config = dict(
    n_layer=10,
    d_model=320,
    n_head=5,
    n_kv_head=1,
    head_dim=64,
    d_mlp=832,
    vocab_size=2048,
    activation='swiglu',
    norm='rmsnorm',
    norm_place='pre',
    norm_eps=1e-05,
    positions='rope',
    rope_base=10000.0,
    rope_fraction=1.0,
    qk_norm=True,
    attn_scale=0.125,
    bias='none',
    tie_embeddings=False,
    parallel_block=False,
    init='uniform',
    init_std_qkv=0.0462,
    init_std_o=0.0,
    init_std_up=0.0462,
    init_std_down=0.0,
    optimizer='adamw',
    lr=0.00131,
    lr_mult_qkv=0.7,
    beta1=0.95,
    beta2=0.98,
    lr_head=0.00898,
    warmup_steps=587,
    schedule='wsd',
    decay_fraction=1.0,
    decay_shape='linear',
    final_lr_fraction=0.1,
    batch_tokens=65536,
    seq_len=512,
    doc_mask=True,
    train_tokens=556400000,
    steps=8490,
    dataset='wikipedia_en',
)
MLP neurons of a small language model. Each row is named by its layer, matrix (gate and up: input weights; down: output weights) and neuron, and shows model dimensions 160-287. Each number is 200 + 30 x the weight over its row's rms, rounded and kept within 0 to 999. A neuron's up and down rows have the sign that makes its largest values positive.
After each neuron's rows is what it responds to, as a language model described it from the Wikipedia text at the highest values.

L3.gate708,206,192,182,198,218,221,198,169,175,176,213,228,201,235,244,218,204,191,231,203,201,228,224,181,191,203,177,218,225,180,214,183,224,207,183,188,209,171,123,204,235,217,191,199,179,210,212,205,230,222,214,220,213,234,182,167,164,162,248,205,230,227,216,295,266,203,231,196,204,206,278,235,243,225,167,209,207,232,176,217,232,224,193,226,142,207,213,211,206,173,213,165,180,211,110,194,212,145,245,198,187,149,229,220,209,162,197,223,251,198,176,151,253,211,226,237,182,198,180,171,240,198,227,222,209,273,186,204
L3.up708,181,228,246,211,246,158,192,184,163,185,199,173,228,167,159,225,172,234,185,134,192,176,168,206,195,261,221,114,183,216,196,233,181,205,159,168,191,193,205,209,158,230,231,187,238,190,184,226,164,246,253,208,156,165,244,245,167,177,237,171,172,247,194,221,204,226,239,207,195,235,181,173,236,234,209,248,229,203,120,243,180,200,167,172,224,199,199,199,212,190,185,231,172,217,185,214,206,189,221,217,175,213,201,216,229,192,175,254,201,264,235,161,192,235,176,181,167,102,175,223,180,247,203,209,170,208,211,191
L3.down708,220,225,206,212,186,162,227,214,203,187,169,222,147,137,211,174,201,217,211,201,222,201,141,196,211,204,219,226,185,193,229,174,215,176,225,250,210,223,180,286,183,169,256,235,196,155,192,168,217,201,218,258,203,203,230,186,187,190,167,161,220,166,185,247,243,189,199,216,240,209,238,162,220,258,167,240,213,189,188,224,254,251,159,172,208,194,264,164,204,124,190,180,225,219,185,172,149,166,170,201,200,230,224,174,250,256,184,243,196,214,172,166,232,250,228,219,185,195,175,185,201,206,256,206,211,231,175,229
Word-start fragment pieces

L2.gate499,183,162,230,229,167,218,201,208,173,196,203,197,184,214,238,164,174,216,186,197,227,210,261,153,241,205,193,159,193,199,191,220,294,180,190,153,239,200,188,160,270,220,183,194,251,198,224,220,166,195,193,202,170,134,198,217,198,218,180,196,191,227,148,260,310,185,205,187,174,204,198,169,222,222,198,158,221,239,267,213,125,235,184,212,141,164,221,196,174,202,173,157,223,234,204,217,199,220,203,172,205,217,215,178,206,253,197,244,192,162,200,186,180,222,186,214,215,170,182,146,216,188,217,185,191,227,177,135
L2.up499,219,252,188,215,181,152,226,224,187,210,185,167,210,165,213,167,206,167,214,198,229,208,277,187,211,189,234,187,162,177,183,195,195,175,187,182,185,191,192,214,302,174,221,166,259,204,194,206,186,250,189,256,218,195,231,190,173,186,238,216,254,190,195,227,169,144,227,203,174,165,202,238,233,197,195,149,211,194,161,158,204,186,211,178,192,200,144,224,175,188,199,149,240,227,227,190,247,199,157,165,230,175,192,204,224,186,169,254,209,195,217,143,203,123,234,153,240,147,180,190,113,205,200,180,140,194,171,196
L2.down499,234,184,219,219,233,169,213,217,175,177,163,205,21,217,233,167,143,148,226,186,204,203,192,136,200,205,215,196,172,244,162,168,225,177,181,198,216,231,161,223,188,188,224,174,268,191,217,177,203,254,210,233,175,189,246,207,220,161,212,206,207,216,176,221,218,181,224,184,141,180,159,194,167,196,157,166,252,237,233,169,145,220,169,180,231,231,189,220,164,205,175,172,208,234,213,179,210,219,181,183,203,202,218,208,187,203,151,238,206,194,237,234,172,184,190,163,219,202,218,230,115,196,174,200,219,191,207,170
Name-initial fragments

L2.gate338,224,188,203,192,222,182,192,168,198,200,207,162,187,178,215,255,212,245,288,222,228,177,261,252,201,221,223,169,192,197,236,195,196,218,175,214,209,182,218,205,252,164,204,221,216,207,144,193,172,211,210,171,256,176,174,224,198,210,188,179,176,190,197,232,206,202,180,231,244,203,238,230,180,218,157,174,182,238,180,173,196,206,195,140,173,228,216,170,182,208,188,177,222,261,189,246,241,163,236,259,207,151,154,246,217,218,222,246,201,256,233,191,178,201,202,183,217,202,179,228,204,216,240,189,147,185,180,229
L2.up338,250,228,230,235,182,142,173,226,250,192,206,192,201,202,207,156,205,218,274,170,210,231,171,238,201,259,197,224,180,201,221,185,205,227,146,232,191,184,173,257,184,232,252,200,170,230,127,175,205,178,177,221,204,189,240,211,223,216,163,183,162,247,221,191,242,225,242,222,206,204,183,215,176,246,191,219,279,195,167,217,235,186,154,132,220,194,218,230,232,219,160,211,235,192,198,211,231,163,214,201,271,151,222,214,173,204,152,235,218,165,214,260,191,257,207,199,145,121,199,228,193,187,246,186,162,181,187,170
L2.down338,194,192,205,194,225,200,204,183,193,207,216,194,80,244,138,223,160,249,152,193,194,224,175,141,178,177,146,170,151,200,226,217,218,191,191,183,216,218,206,281,182,228,202,181,176,227,204,208,208,194,224,148,193,195,277,125,240,188,230,179,157,219,206,167,196,190,188,246,240,225,161,221,213,181,189,264,214,189,181,198,189,201,202,202,208,211,158,176,161,200,189,255,188,261,184,186,185,184,249,195,199,176,233,184,171,235,199,201,222,234,221,135,210,177,194,179,126,175,215,190,188,210,171,196,165,178,245,171
Name fragments in lists

L2.gate151,170,239,229,156,184,189,197,165,173,169,229,195,214,222,204,189,176,198,163,205,214,208,207,203,192,183,185,139,168,187,178,214,210,142,237,192,185,269,241,213,256,207,191,241,147,231,244,227,209,230,218,212,136,163,186,163,131,216,238,216,200,226,217,183,227,220,164,179,227,184,235,188,200,227,159,187,206,199,153,181,203,155,181,253,157,278,232,205,168,188,200,197,242,186,175,183,148,173,222,211,172,137,225,227,258,264,159,161,198,192,151,171,231,205,216,215,239,232,180,248,247,142,148,241,206,199,206,229
L2.up151,188,170,194,211,153,186,174,127,223,211,226,205,201,183,256,222,212,165,197,260,163,165,240,202,206,212,230,158,214,173,156,218,223,272,175,200,237,221,245,161,195,218,200,208,185,223,258,187,169,270,148,209,185,205,201,220,224,292,220,233,225,189,224,185,173,189,240,221,167,274,150,255,161,191,175,228,207,215,212,223,188,199,181,200,234,196,198,209,240,193,255,150,181,163,188,235,242,189,174,158,177,185,210,206,181,173,139,212,176,165,148,210,238,189,198,209,159,160,167,191,204,227,167,228,181,171,197,220
L2.down151,161,188,206,192,261,159,189,152,206,202,132,211,206,182,197,211,222,248,219,198,196,214,200,154,224,226,207,193,229,170,195,181,206,204,167,187,223,263,195,196,159,205,230,193,165,194,208,199,167,168,116,183,166,227,224,196,232,198,244,213,150,173,171,136,202,215,219,232,220,225,243,233,215,209,156,182,219,181,273,179,217,194,188,197,203,188,224,194,242,207,191,180,158,194,210,252,186,209,237,224,163,194,215,196,207,209,192,144,297,235,202,216,275,179,196,207,173,155,165,180,207,212,203,148,164,188,227,181
Line-start markup and "head"

L3.gate385,188,179,234,227,192,205,156,147,226,198,158,236,170,207,200,181,221,196,196,177,205,185,174,214,175,203,186,205,201,188,190,215,226,214,197,171,206,182,147,174,186,245,238,197,184,175,173,197,220,227,215,250,213,170,204,187,187,226,201,181,231,188,179,218,177,212,183,190,214,234,255,224,219,157,205,216,172,211,232,239,224,181,149,173,229,248,188,143,219,149,174,179,165,221,181,195,204,217,164,203,250,223,210,217,211,217,258,280,172,168,206,174,204,202,206,170,184,219,207,230,197,203,150,209,213,199,176,196
L3.up385,213,128,215,198,270,184,195,181,182,153,176,212,181,217,146,180,176,197,175,214,211,190,186,136,219,219,253,183,209,180,234,178,241,137,198,192,150,250,215,217,176,156,237,232,155,199,255,223,232,177,203,202,190,225,153,250,206,203,184,228,218,202,201,202,184,183,165,225,252,201,252,260,193,207,223,214,252,244,148,105,182,209,198,183,206,202,190,231,171,197,235,188,229,132,154,84,175,189,190,200,224,178,168,229,184,213,184,132,193,183,131,165,215,216,148,220,198,211,175,202,178,224,212,197,202,214,229,177
L3.down385,196,228,256,184,200,247,157,175,236,187,191,170,84,192,186,176,198,220,192,200,200,183,240,171,205,168,220,219,183,165,273,194,215,190,146,164,235,204,224,210,216,195,176,186,125,161,167,197,200,169,206,217,201,176,151,175,231,226,169,218,200,183,199,202,189,162,205,178,238,174,187,217,235,265,232,232,219,224,156,217,220,172,141,149,210,236,182,171,148,234,213,188,185,184,166,220,199,198,200,179,218,180,161,221,221,212,195,195,218,185,221,202,167,182,191,142,227,180,197,269,226,143,186,226,202,191,177,219
Section heading markers